config = dict(
    n_layer=12,
    norm_eps=1e-06,
    qk_norm=False,
    attn_scale=0.125,
    bias='all',
    init_std_up=0.0206,
)
MLP neurons of a small language model. Each row is named by its layer, matrix (up: input weights; down: output weights) and neuron, and shows model dimensions 112-207. Each number is 128 + 24 x the weight over its row's rms, rounded and kept within 0 to 255. Numbers have three digits each.
After each neuron's rows, "fires before" lists the tokens most often just after its 100 highest values on Wikipedia text that the model never trained on. A number after a token or word is its count.

L5.up29:137128129165107154117142130110150137172109141115155127160154062122121123169108126136154094117143129154147075123191141140122128075103141164167149117121148093090139140149116120171149131132145148135120134091178113143134113147103106134126118108137101078157094129089088141128113084128201105128
L5.down29:157158134132149115135125165130115099147143125137120141118143129123080090161082115151139104155132131137194119117134092134107160107125113130127153158154127125125142110082195171118117154092098119142152138138135161152148116095149104117121160130107128112127103174117107112125123125116117147098
fires before: "nd" 25, "ed" 23, "t" 17, "on" 12, "e" 10, "s" 4

L4.up810:096147093113123116150127123128163141151125105137120136160127130124086150037086119125099165125136130129145131174167151149138116152114135138131073126130112084094132143132135145128151107090160137134127074144111149115136145162114150148149143124157139136153131090133095127127130122102109145134
L4.down810:116126148144136108123078133105130172109131151093155136119086107135096140167116194129135138114119125149183145151181106126111108071109089143104132113075108109164116116093102080142175106158129130116162125125193079145185096118139134142137082165110128145112078121112120101126109159113095142132
fires before: "e" 18, "n" 14, "\n" 11, "g" 7, "d" 7, "l" 7

L3.up481:136138107103153129073124114156119104174123121134119165147152093160111138117155083097192139150126125136148126141117104107165109132117154171146079160151080116138133146189106122131130137135111106138126096151157136109122097110097144096129064168168116121137111118130161114133150126104096102134
L3.down481:139138159109095108098122122077103165101127128171123139113155133132129170124099120114146129106113121147122115164109091136104162122127182145171110087148099120072147111124159145141182140137156090158128130130142136096079084116151146096137171123153110134155121138133138115132142142136172118155
fires before: "s" 16, "0" 10, "." 10, "," 9, "–" 5

L4.up492:115111128126138171125084119133117127121122122117126182198121143153158123116151095099142167121166124102130098088149166104082097135062113103139161142145140164172133127112128150134103101136155153119122099093137095105120152168100123163097121137101109137136131109114143146125146091139116148107
L4.down492:167099128121133149121129106171169157113141081109072134136102141109158075127073164111178164138151107165144142111150180130136166149136141118123129121162134121161103117106135103100140146151134134092107121130126158135100132118106135109105147123115133099136129145149117139141115157150113093123
fires before: "ic" 33, "g" 13, " " 13, "st" 12, "ep" 4, "en" 4

L3.up297:152116080138148104168144095121086132120128120121098097096124158114120116134128125113147107147137139150118115138126158092156179107174169147104096127129132122139126140144153132148111113155106084115089128129130151160169054119134111125117142169153120113098142115086128140164061118147160148132
L3.down297:097139140149165107115115115103104150179114119141147124177125156174126181122142114127120118107122127134110106144167112140108121140163104120129095154123093145105128109103128122136097154108145132113149189096133145121118141162162166117162093124111121129131160144130104145102156141094131108142
fires before: "ing" 35, "r" 12, "ch" 7, "es" 6, "t" 5, "n" 5

L3.up822:141169095120109139145068164171137105065133113085147125122136114095133130117157118146152116086087138066146085127149087125178170139112164136074145164117158150137110103135147125149163127091109115168160118138142106138139143106125164143117123125134169145092157109099132124133190149168127092160
L3.down822:141126112120140103156126108122138110170133132141130185123101112118112107097105155137095129168090127153103136129173163133136102116131143119169097138117125209180123126115133104141071101180111143142134103125146108116117138165127131083138122144146150116140148153124137107136116113124178132104
fires before: "l" 22, "ic" 12, "v" 9, "re" 6, "at" 4, "ation" 4

L3.up466:123129136156134111121095143091118163145169131128129105169141154121162128144120143109075134123112093110095128165115115127121103122121131112092140146119125108128131125142170085129105124108139128144137124090139137160098113115148140154172094124138144131137183095155132144165116108141137150108
L3.down466:121091098135155110132126113115130153092133140132086157173099109148146109122084184104142128130114094164102122144123139090149080122137093124115116164129127103152141128107133116137092173121130144132108134121175137132081130105169142101079147211123109131131168159125115089109153116114151118144
fires before: "o" 51, "it" 7, "ent" 4, "in" 4, "om" 4

L4.up872:164162137105093134154142138088132106168165124111092118164141070109093144122111095147117172120131173157157121138134097109123093090108137147117148115141111146143112158120108107141122114097114142090094113117131107146141146126129136129108154121129139118149115129117120144131121133121106123140
L4.down872:130109142168119107153112108138139096122131129111140072077111113113117165157106143120132113171152135120141145084155127098111134090131119159143172126133112116105162150117135151182127119082135146143138098100133083136160107087148136140119117158130140119133131079192122113154131120136123129113
fires before: "on" 44, "k" 14, "t" 12, "e" 5, "ag" 4, "es" 4

L2.up814:134138131134095132073137145133133139169117103111154161139123087124106111143108110143169072154129124139132132149126084156114121136082067139148135142136104130134108126122151117140128124144120183136147095087172155124130126102075134130103078148153140148146135150105121128121106156133110121154
L2.down814:134108124173067143074096147118117152132098115143132147154127080123099120156127096125152079171092140140126124131118143147107129135096100151136143124134124115147108101092148090103144091146116149114149114127140122098160137116116136177093119133111145175142132184149119134138091100138050133155
fires before: "t" 45, "on" 17, "ut" 9, "h" 5, "am" 5, "a" 5

L4.up431:140143150093134129115204137118095137154115105138131154168100204086175106107138150128115117155131173144155105149157090127126107077115153102148132121132140117122138120147100141140131101092142124135177140104152136150093124141080104155126123077159084130158082137148119147112143154123120122161
L4.down431:130104136105124121124145133134097128122134116125142169148129172072132092124134150117150092132139116145113116123149118163090124107160172134157113151116150125145140119123105129159118057107123101138199174146152140130156087066103094152109148067148133171128115118148184149127152098092107135149
fires before: "o" 17, "am" 16, "r" 14, "en" 12, "iv" 7

L3.up53:128121171094121154135142146138120138152113141137094157112105111094123133074176127182140149116157137144149134160151108136133100106154086121131144068157142111139130132106117132100155116094120137145134087110141131158125109135173096125145141133167139094136138158128146118129141178121157104150
L3.down53:082111121113143127132123129111071125143138114132125103168127140173150117116164143121109117136177154141107142140121096142121119112159134158104129193115161110133141090104130129145138156105161162148165099101109108128104117095134137085107135167109133145123162154121198110094125149110116137129
fires before: "\n" 47, "A" 5, "1" 4, "7" 4

L3.up618:148131133158127103133135098118114167155102103193094131157124110125139135153116126168123141143144085134139117108152124096110106097122120148141098142148112109174134120091164106127103130115116123101123104159125136088109128111159123204122093096123103137154138131140086113125105104137116100154
L3.down618:112102145132105146125130152174122167145112125116149140149161117131109174118140175097096156136116156147129141139131134150130124103115140116089187111157128158087103145158109118105146139150126109149141140105153143107107159107137119117112121091109125123145164130105119139153109174085119133115
fires before: "l" 29, "k" 19, "t" 8, " on" 5, " to" 5

L4.up482:125140109150160132145126126128103144132180122097134122161136156144116134167106152125103173148087116163113130164135093156117097096099077127169121085120118087135125154118164120083125120091119129133128107158146133141109123142151102165113153134147138164130136123059109131125161108132192111132
L4.down482:082122084138178131124130155135124065118132130121143165100102134174104129145091090117147128143118125144110144172152155157154137127135132133161139090095124154120142126130094095148113143154129151101109132114184143127121146113120192133106130112129134111119150119159128096072134124081121114162
fires before: "w" 25, "e" 25, "or" 18, "an" 11, "in" 4, "o" 4

L2.up461:108138145133108136064183133144136107111116165161117091105186131121107130135121135122130140141134156183150106127116081127147086133113145150126131171128102138112138117176116102092143116133139165133135131113123127134152120133116146084111121147143108113129152122096090139102165143136145136147
L2.down461:175112133132123132115131099162088150155130149125113129135141152139137111173103136113142132108160140138117178138100151133119165144156131172114112161132085134091150131080088111095120138131152115093122138121078104119111094125154148098122110136131139142131129125124141099095139148120120182111
fires before: "0" 56, " |" 6, "1" 5, "4" 4, "2" 4

L5.up779:114121121075119146162150117130123126129144165101128115113097157142135165122157110106114106121150153150113106125129111116128096136116120123150148112132105109134181163101151118115109134099138149110096138160143128163106135159073111125126126113146161150123143156086150113116145108087127156117
L5.down779:135144122167156122117156132138112140116160125131130156065135130142113102148119157114108111117133137155160151114133157145138104130136099097121158160105128146163120131153115102117147118109135180135201123104161171101118130082127151080149119088136105109114121150092131154089126139118159149142
fires before: "e" 20, "or" 17, "il" 12, "us" 9, "d" 4, "n" 4

L4.up654:154128159150087083132152153133137110115154121105104129132090203133085181161127127127102187121115141162126150145120138102127108123152128137129114102126112152119099189154095163119143114082142121138134097133145123130122183138103143121159164150156125141104131137103090150129107133106121123156
L4.down654:120098152132076136125118106110147142102107154120126161133130094133134176136118102168119108091135153122165119161130155156126142151103129128106075119141113126123107139114088106105127101150116116157124134156121121160102134107133125096098124148145184116129096143100161136099156133095128170092
fires before: " " 49, " P" 5, " A" 5, " H" 4, " S" 4, " U" 4

L2.up94:125113133166125117133136124144101134143121096129132147110147077136084141111138190100166100141148116147140136139124121160111122115106135149141140150101121148123090131130134130097179146147149127126102117071145137122090116135053138120109078172153127154144131146123117177148136118163145102155
L2.down94:159119123147124144121143171118109106099083111131143122067148064126122115119127169147128118153136072105128151110107113134122083146117103121133168146150145108130093137088115128097109146128116133107102160103131124114140118134056149159094130136121096157133156185156116182088095107145102122164
fires before: "am" 17, "a" 11, "1" 8, "on" 8, "om" 7

L3.up769:124161143127180173093140152135093148120118117145159139145116153090161160096112104144107133104149092101124157129105092138138138123134123138089107098143136147103121148130127117168141158145138152103147135057138132140122148187079131148148079108130138082157152155131087135134087144121127097142
L3.down769:136095086111151175150117127134143148084146166126138149125105115186108122139091159128133141126119097170140193121092146118148149151154108151136147150114102117155124079123159102135120155171113134099125132128144131100118157172095172120147143152131096161166140184109088143093150118122105083133
fires before: "em" 20, "en" 13, "e" 10, "a" 7, "ent" 7, "an" 6

L7.up21:131108106126124132145136182116139137114142151152139144132109147132097168127086117148128184133151137079144123105114118110098099124106136114172111061169111135116121126191141147148130154149163118128093143161106120158117115128105135120147076121139128164108127108143123190130075123124134112127
L7.down21:146115165129107132100103134114101115121150156133102112116161122144158103126138119119131155098102131139134095101142157078118169127104158087146074168129157119146118106179062142143135117133155103111195102124115153131123122134168154133118115186095134096178154108099126160169120159119151148142
fires before: "\n" 25, "|" 15, " |" 13, " " 12

L3.up38:079127142094134138088144098106120097173121125133116164149157112149091184167122097119151116119126128157148062182128076142136120101070158112155082126138133094118107137144139111121143103095144144122169141132103139111134124129101117084130099144151110113127161110141094123150190111141156146139
L3.down38:145135119128074112124155093146108148108087128128143153134164121094108165138132130123129092149120137111082131130101123083154134159139121135118130138137085097122117161131143124101122119182117056126138179139132123124137127143125122129137170124116129160126140127178133105118148135143113154119
fires before: " |" 24, ";" 17, "0" 14, "–" 12, "." 5, "," 4

L4.up134:138138115138143149140130171136101128115120112118134148159140105118102107207119112142127132098129101167135127176117118173149122125097113121099135118160088131103122189109146133130105114142143139119123063130135138107101130126079110148116100066127164102160134092129150140121085112156109118152
L4.down134:128148106157151098134093158148108151104121126096156146138090098112096171125136120125089111124125136106161156166153137171124126109088101090133134126133159153088109150138168117121113113106128123061130093143142085074091119104129149139096122111092150152116154139148151135138088081120100146132
fires before: "t" 26, "on" 17, "em" 10, "h" 7, "or" 5

L4.up128:093133148088162128099125127136152124154171133150123096137143131137145096130146157132156122111123157146149144161084095090129135109165131128117131133127099137085097140116133128176153162111175144120136166175127104162121141160109127114079118144168111124127157101114093138131143122140113091097
L4.down128:115153147102150119102108118117157159100163149168095105173132138147152124104144156123144097105121144129116151135091110104177131151122153156124125155103120122113111122145122152151137124136140155105136101130129081150126113130123131114084109160135114197141146105169087170149112072110115115079
fires before: "ing" 17, "f" 15, "g" 14, "en" 14, "h" 10, " s" 4

L5.up219:119115110091100124142109154108102140129112158134136109133112107159141140103136134133130122109168136153177138112158108126167144099187109122119082154104175139112158121129111134140136127151128118118099125092108116152142136116117133120142106129152110102097141071098140109130113193107113106115
L5.down219:152175130090104172087098122159119134122127158112136123107104138181162142097115124130138134127140121120080133161166102164107125164158111130090128144094101154138122161127121138141167112134128088131147140123103101109119144131125134118127127154102119143091140108093154145136142114109107103126
fires before: "ed" 18, "al" 15, "en" 8, "ing" 6, "es" 5, "re" 5

L7.up714:128100112137146093116105162111143140104126148131183122119106105151147098114145188149123092127096127125178099144096104148152087103143076120129144144124104114108123142123105178172120169119149143075096116149113132112122097154119127111140132109158130136103130115128138160113103132160086118128
L7.down714:130168109131142131123121127117133125125159118156121140163132175111108111133120129138143111128149140105118121099154190139154177128091155110158126098125146118127142101132129113102119140120159099116119105173080127160143140123098114120113101116143103125148126124096118114122120136130130106154
fires before: "|" 67, " |" 12, "\n" 5, "2" 4

L3.up140:173138126124165130125154150129114134115130106144143146130161137121114116148119121148134131144151102078189109115141079155149135122109177123145116144121138150160160122139133082166148083150120075149173169115142132148158111117116168142099122111144144086155142097078145130157104169139146145097
L3.down140:094103077122143095146150158143111114132144137121158147106108138124122094126102143161136136148115162099111155119156167183094111130114150110154113156043127182150099114137111116139142096111138077107138115122146137104096101124142145135140101159113154145122126148122100135119131156096155081142
fires before: "re" 19, "n" 14, "l" 14, "it" 11, "t" 10, "ic" 4

L2.up636:136080150080168098092131104178117138115137134136071143125119131118113114144137157125136142140156154144158138157127111118103096158131170103141117130123130145107153111114133181126098149111173172133093115126143113121139124189101099098120108109156116107143135147138118128191159128124139122140
L2.down636:138165112126131141145076102159123155095131110164120117153167129106124125094145139145124143151080157155170183117081105145106121160127140146104130124095163156102136163112163170135141167128117128161075083132157111122153083143128118110105145166136128187117109166144139083121099158115125090154
fires before: "s" 33, "c" 9, "t" 5, "m" 4, "p" 4, "ab" 4

L4.up667:099160145108123171080120120122132105156102119130122157185107113150120146142107110147148160129095165137158069176123097114123135120091136135141100162122139128087138107146148148130125109134153133158124175126105131105109127150124086091151109137174092132160121093150119125145168104191198127127
L4.down667:165153124104123109162102124102098094112100149112155156148124107162092130141127133120141136160115092132100113129117105100122135143156100120135079160133101109097108121094126130128110137159167088127099155089101125156130146127154133105080171145143111154131120145113093134125139103115156163170
fires before: "9" 20, "0" 15, "1" 10, "8" 7, "6" 6, "5" 5

L7.up214:149152110137117096150044074092194120123130116133118111164075103154117115075098112153127110121157107093099166141118135128149115150108120119125140104152114131114145135146090143143162117123151142145112114124127148123160174132131122174170103149099146120160140129134135119134157162126138147123
L7.down214:110166128154144170140128108155108168173138148109132084156147108110107169157113144114120131130168133123171154116177160136140157144079129133128139143094097119090090133131160144131127120133118122117081137083098093106156058154132147107117127109091101191139111080086138120149145111156158108171
fires before: "h" 42, "l" 20, "g" 5, "c" 4, "y" 4

L4.up349:154131134127116146128132110143145128151145110091114106172138123086150137110109116121132109120134152094155079132135085094158147117129121160119182139121154105083130112104064123143143081145084101120130139159140144102130090171111150140110118115147125079144116137146108151139110139126158123137
L4.down349:089143145138111122159136086164127077134127142100162118137144121118093125166126161100102104137142138155128182134116139117104115110164127128127157156145114093176144125131157123135165110081181098125136098105126156134165179118103139076138155075138140104120131150133148119140085133103131114111
fires before: "m" 35, "e" 18, "t" 9, "us" 8, "nd" 4

L3.up274:129147136094132129095107162110129132107082130150130128106106110111187124094094154141085139161164125152159098162129132145156102154162135112140166135144105103154141107140129116137175152119137163095140094125107110142124110130138072131129121119139152140130114146141136159100120146143149066169
L3.down274:148091132117127164142108136156168151072121127109133132133119094156102141111117131150097111118162093103172154143115146121152084143122089130113138113151137106110128092136148147194136112127151145093176092092129070097119127082151129120122171155122137151111145157113160166148120154142085124108
fires before: "\n" 88, " U" 4

L4.up40:110117127092172138111090139117117120132097091105143122162162105101177139128095070127091111078114148126137136132152125128119109115100107127145153161135134154145116110144179092116121118143153156188153139139095127105117139113116125125107146155152171103168122123115140127138100115117133110121
L4.down40:119162102120159133133117141168138142121118101089106142156136138127099149123109112115072100165180129115132111136163138159130085114142162096135144108136112154080090106117133169115156112092140161133120110125115150110098130115125151184131128114157144132137113105114148202099101128135166129110
fires before: "p" 43, "t" 8, "am" 5, "b" 4, "ec" 4, "c" 4

L3.up308:192150136123164133146088122141139129096128137122108102121110130092139082117094148124113156179136112110090050116118119101147116129122135139155136107159120091112158156091128096136152130114155140134098138151135100117109145151139114100149109115149146116108093120125113144160116166140139135126
L3.down308:125110136120150126144111124185109117142119167073165119126154113134140156125138139140109092086140160118151133137113096134107145119124116146077114186082135175148087123121148121118139106097138110162149102160080121159136120122145069114097133158132118136166104075165124113138152129119141095138
fires before: "m" 22, "t" 16, " in" 11, "ing" 10, "ed" 7

L4.up642:129114144130095142058137138124143132150128109156108147151127134155161112119110132142134123161110113152168134112099110118137107129096142144109130096148146147136152110123072145145167084115132138105128128157144099163127095141143121116111143156158179131173143093130120121152157144087146129150
L4.down642:151114178138078142139112137129113152102121130142152133147132128077123131135119106130102089132145138208101135127092119139141139143077124161113112120151156104112130101134149125162113127136126118145171116109141105146145073096161137116150136160140110161183135138099120124134094148115099132133
fires before: "\n" 19, "-" 15, "0" 9, "|" 7, "2" 7, "1" 6

L3.up866:104160178108094150141112150118113179143099136103125147101099126070139125166165128113151106135115154123150137130146104095175066139115125088142105142112123103097130133131101149149091126074113151157179145117166108139207144175140142109155134087133135150110118102133120149146100097146150134136
L3.down866:124107102149107141145083162143105148116111168127145148102102093122091127135128130098153102133153127116103143146121112102144089136153165121116139104119141090139157118138116124085130130153156144153155096127124129108167142162134126115136141120110076179080133107110126162119167108142086121130
fires before: "o" 14, "an" 12, "un" 11, "u" 8, "am" 5, "iv" 4

L7.up19:161138124151120106131114137127150159167147106140116118074145127087107147122133138121122100137116145118143105122155132137136112097125093107116103191114119073133085159117158121112124106137119098127119157128142092107095132121098088142138110098135121091159084130140079130128084122112090122165
L7.down19:132118172149108151134082165130094086127130130115132124132097130119112117157115143150148133123146049119161157090128133099122114128116073153107126164143150091124146146134140120140122106115098149121139134096102109170180133093151143129139150107108113126152129175095115104180111096138162129117
fires before: "t" 21, "on" 18, "e" 12, "ed" 10, "h" 7, "ent" 5

L2.up517:091106134097125134143109158156100109163155099117157122137118077104160126108096148167104136135124108167139167140132069136140138107148146120107135161096154124122088120138114116150181118100185132099116129126107073149064142153110126147122116134157132135113124116108113147126145125132106099119
L2.down517:115125119120128147147133154131129140138127125119131113126109091154131086114128149167119149153118082119091153173102058128141125160110135135127121137122150101104080109123134106145150134161173118104111135155126076138111144127155128143078136163135092132142127161132126174105143100133122141084
fires before: "t" 35, "en" 7, " " 6, "ub" 6, "h" 5, "g" 5

L5.up743:183146114113117144108116138143143137125139143131138124143130111107096094111154109092121106156096119118149187136150082119137149114110095127129122131134092116102116126116137144114149121120139129137107120121169136201121104108085097130195124132150163109134156084112146129133106114140104099159
L5.down743:100042173138095150125066121075086141144154107094110144157097139134091158134140155131131125144113136094099154089141140159150160155108157106117108155098126157145127110171161151119133105133130123076144142136125130116130132150130128144156140146086157162146114134164167127140101104132101125123
fires before: "t" 19, "le" 10, "ent" 8, "ar" 8, "e" 5, "at" 5

L4.up759:132126140137111091121129143114141107122091141134106160103165116135147144085089061126127171152166090139124118115126152111126137106099158097109131135141098157150116132072171132150140128119167195155157140105141136142106121152119171113122090127128134125150115100142138122096146113132110148132
L4.down759:167123101128116170117102092128149129133111130117162124137126103108131112108123161148089131142113117135134166107110126074114133131136117091111144119163125110139113129136147097168139105160120138114130154124135145092088161108129175112125121133168118105108169126137149153129102132165156166093
fires before: "e" 47, "g" 9, "ic" 7, "ag" 7, ":" 5

L3.up430:124118112120124106129124127173147082108175143131158151098127185147145115168116108142143091145116134167116122113129170103146136140104086161110159135129111124097144135123137119214144114144129102136156117126150140129118104124119107193135137111153134135098151127108144090130124112093147125113
L3.down430:114081127111149111167116120112097121190116128135118135123120125165125119126137132080153180160105111151135147131126132132093097131131132135122087082145109096122175113140110128114104152128126118150136168148154118165121147118121158105113110154170146143119141124124095196099123158120155156104
fires before: "n" 31, "e" 20, "t" 12, "m" 8

L5.up395:096131124137138119120174152149121131126118096124139150107102146082131108147125158132124105147143124097110112149111112124131133104120185104154137145139137125132160121152125107154126076110144062132157119136137119150128079150127099106156116079162124106130094119151104148141142126155127120142
L5.down395:119090148147103140134158142119117132147098117132094156136105134098137133117132167123125101120144128158115125135152134140090098134126179136100138134067132136097133106139090131167136089138128099139146158177124168118148070114132130142115158081115171130123097103145111105102144085102110139123
fires before: "o" 17, "r" 10, "en" 10, "re" 8, "er" 7, "u" 6

L2.up297:069145145091100135116164104111109087154102122106116165136135118153113127178159161120147147127149147130133111130117111156159141088115134123132149191123128150123167088133138116122117112123142111136161149104134116087093129183137136080161081146142090149136154089143083146125183146124170114122
L2.down297:089114122091138103163160127116119124129101156093153171113126058168119136160114116117120138169122102137131110129120119107161171154161159126146111106144131161096143088125133121155104143143106081129106125105136116137128133109195112125160148145134121141103125102123076111143111143101155174140
fires before: " |" 15, ")" 13, "9" 11, "0" 11, "–" 6

L3.up79:110151141123153140162144101148130092128161099157103120104132099110130069132151107137158146113122106148176139136163151120155115152120098117146144130158121115107147131129109142127160102141162127143171135102159103154149140145060111099208121135156120091114182117121166136137108124079122131185
L3.down79:101092130106167146126100107064179126119134145125151126104122110125144160138153123121139103120139133077099122123172147107168147105119077126130140149106101116125095137079121139152123188132144119153139160158099117129169101105109152135083115140107156132137131109134125126150133163139147146140
fires before: "n" 41, "d" 12, "t" 10, "e" 7, "it" 4

L2.up746:097085112113118127088109136117125100147130109131125150128101098111136117149129095125129150086118133140154123154124154101150138132127130098121152096147114119126132083181104124109191132104110140117167114106131151095148097156160110140149130200127134103090122121122144136115161148105121083122
L2.down746:132136154128126167124154139123183128162108104099159188140126084138123128107147122156092142114148126127128152158122098139144083151116100160104100112142129111114139104116109178150134139141128120129096123098138088130126094126131128152134130127094120135180179161125146079103111142140122101099
fires before: "\n" 78, " U" 4

L4.up606:124153141075137147152161100085118139139072120110149110130116155130135148170117104100120147108139162130143123161132111094103127121128119151084177133175144142128104187171120117154124140131158140097094069119129145133106139140085147121125125115163116151156150109099144106108128127162146114112
L4.down606:091105156125147121086103159131141146102153151139150144124125114142161090139133127122124129155117111147142157117129124144072131132074106136162170132079135139131101145123106099137151100116122141082124144139161125138139143095147109094120155067121151138125129129171117159177124114106134122170
fires before: "er" 18, "re" 12, "t" 12, "r" 8, "is" 7, "ir" 6

L3.up401:114133178128125123123117108159128150135130082136114119146113097089133103134124161106119120083096144120145162143094158136141101125115139134073155142129129133174156127146130101110150102117123125126199138119098111152140123178083156137098090181190147111084115138165161151142127113146117125117
L3.down401:163102111126135158154097094133120110083134113123122126148122121119152134138141147091127102115145119103110129069140172145139121164081093160142124131182106138179128129118138097149138114095108143116102136123156068117117148096142146126115138132089142148144108134159194135149125120136115157135
fires before: "e" 22, "am" 15, "r" 7, "om" 7

L2.up184:109140138154076114112120110112134122124084141116106163140153121121120132203120112142128106160147131147106114121103092108119140141129102117118116134117127144086133118158156120151062094135127166110113143127124113135147138149135131075143142135132106109115140106149089125125167128179194125141
L2.down184:143143114104130124102153129101079120107110152094127128147126152138140133097117136104142119133127099129121140162103162104119141130146149092093152162158102132113129120125075146123133123159135087130133109105089152137136116168148137128088131172153122167125109115139115163118122172127126165172
fires before: "0" 16, " |" 11, "," 10, "5" 7, "–" 7, "3" 6

L5.up627:156120150103090167096147175106129117137134112149104126164114164137104126141130134160080151099110151130168133114132124140121118149095101105142117106141120101157129121180116155127153113106158088156155092129106152200077103142141136102174081156156143104137128105133113129114132177129150139131
L5.down627:193107151108093177150082123119162151097115161111126157136110077106107167127123108122105100096090119116126132152135102102125127166134129097129086125172161092172126120179086108153135157153104135120130126116134141137113108072136177126133110173139126143118136094152140126125103142098164139106
fires before: " " 56, " P" 6, " R" 4, "2" 4

L3.up516:114152121096140125144135063129097080151170125090126135133160086165110142113145124144135137109128142149156111138152130146140138134086153147126121154083146126133133128118144088154138079131150140136134148136173117154109192119107146108110083113156113123106147127080129129139118167134129124148
L3.down516:110127117096105155153113061126125099155142094118122145097157106188109169171150112142094124132150120104129137147133114132143138146111157129103117148095154129136116135100127114177140106137136136134137115141174129151131169097108174133069183103124148100119129130120110138119134140143104162160
fires before: "e" 18, "n" 16, "th" 12, "k" 8, "l" 7

L3.up245:111129153132155148143115118142149151147100097122112140147132135156143140138133117098155124148083148146108097126163105124120131089130090164188111141191121124122101105129141151122123133149165147162161098137138140136109127120144170158157146123145114133151114136089133138144124086135111081156
L3.down245:150121138156130150189137153170178143108102130108124141141147108122130147146093125124104117127126197094130148114114092184148125074163113071141103120107139139107118102137142149116146130096097142140132148139145158148102144118123138137117107080103156142120130091136150168100057114094102117114
fires before: "p" 35, "t" 15, "c" 10, "am" 9, "ec" 7

L4.up247:131107159074160115113149136101137162082101096126081084154108163122133118158124173124104117130157146166117167147173149144145114159094155126114136189134127136173145150113154133124117107110143152160094125123121109132112143133158098097114132122150170114141165118128122125125143114137117137109
L4.down247:132118116100156175137091125152119118103157122134087138171131115118119100098078091126135091128143119153138182086128139133118144094106109148148143136163093110148087149106121160154144111144120138093146173112166124108122146114133148153103110130136137152108129115172150122152126108131103096122
fires before: "e" 25, "m" 22, "t" 7, "f" 7, "al" 7, "r" 5

L4.up692:132158137116127097128112153159113121153136111121152110166118137125140128088142133131124097109158134181141107145133127140136081162094132154099182100152134112100118118159108135148164128131202143137114168071144126127131152176084152150104146138173118138131138110166111139127142106104140133126
L4.down692:152099130120099125135111114145126148145141107126092113147110159147145123129141161092115146126136127112107191165096129110078142134113135138140124106135117151100103126136073170105132148127145125128105100119129104157136140107196139081116153149150101121139117107170124140098135101141131115104
fires before: "en" 24, "g" 10, "le" 10, "f" 5, " as" 4, "h" 4

L2.up390:095148155146161161132157142128093125161096108147129137141104149085144124128155110134158145144153155152129088130137096121145122130113141122137122130131164098129114133133074131128122134070152143161185150104121105178195135156122093115148143099170120106154112120134127147143140088123122126126
L2.down390:090127161136103173149127139115095121128135177163126138123080132107103115167126138133174122134150091138118123105143114117092101155129179113117124121117163129131166124141113145156135108119122087120134142133129123134140078121126123137107170138110098179116103159140120117123128094080112121058
fires before: "ion" 18, "o" 12, "u" 10, "r" 9, "or" 8, "ed" 7

L5.up436:164116096173163100124110183120122121151065132176135141149119098127164089109118134095111124144069101086149113116142108149126108118152148161116149146138099090111112104157117108139099125138101143145109123120091152135119100101154162100147142149139140187108147090154098099109141167158128082110
L5.down436:137170135115113130118117165144127140130151128127132105113146143090132131131090156108128081119118115120117124175118148160117122151123069161173086112155123130141095129159158146148126149116153105132114117137095136118122158148106190110114091102128122094162133111115141138095150142140116127107
fires before: "|---" 17, " |" 15, "|" 11, "al" 11, "es" 11

L4.up42:149130131165105101137113156098131117131094126133113116144124143096121104105143124142128105170109147118125117132166132117154150124168103113105130138109078147086136139129112189106130152141160113130082148136128120161131128125134105119166108124126124124110130123136135092109082157161135128141
L4.down42:140096163139121159123097106137111133146147153130116093146102111128095146113137107105112118089154147147146135100139137135125089103144132086140133089137115132111140144098119167132109110140142113083160119117132138133135146115152174110137153131150132120117140166150119146090161158165146115161
fires before: "ing" 28, "iv" 16, "t" 7, "p" 6, "ig" 6, "c" 4

L5.up557:106129117129182135133123154132119139130137113143128092127112126117065121151110113171192117143125132177120095144152125089141163107113137113144129109123128137135094149111158100139151107132133125134133106116156125135138109105105117132123132146106092155118129112123143108134079140182107138112
L5.down557:143109112155133139152115129125119147113131093134155134130121158157116147130144106079116083111117144151126151131143138162120162102122129082131139099186128130128150163114174150164146126150089067151150143131134121110116135139145124114057114135104108153139155128119099130157188172102100121096
fires before: "at" 27, "ess" 15, "e" 9, "t" 7, "h" 5, "k" 4

L5.up152:156112146135132163155126146113129162159121127151130147130120107121086148165090156162165106119095134140112122167108177199112146125132056127168159112150133150108155155129137129107124099136114134153150098085135143117121134131086140102156127109171141114148127156112118085128099114119116139173
L5.down152:139058124160133086114124118123178142132135158116116089109096114153123097140150125110143136127137124166137146142124101112110155133161143141108145109105089100131124123114142132132140134139101183086133158108126123108154160146111162183090112143080124112161135154154105106164096110101099128077
fires before: "am" 21, "a" 11, "an" 11, "om" 9, "h" 5

L3.up218:112134113109142143154139110152146099163120139141116118208143146105142113088134140181120117145151125145162143144180105150107156116132093130141099115100150110123084157113144105167124111107147123139144159091152132113132162168100112153162130101119130163158089118124117122122106139124140151116
L3.down218:115087110112156116110094141139117115058138145123128186115138147114126125119121117098125088119131146133114153098143127139144105148124158138094167164107160152144127132133139074110111095092120142097131111144122138124123165123156123158115119106118103153126155119149089153080115105080073110128
fires before: "el" 14, "is" 11, "ed" 10, "ic" 8, "e" 8, "ent" 7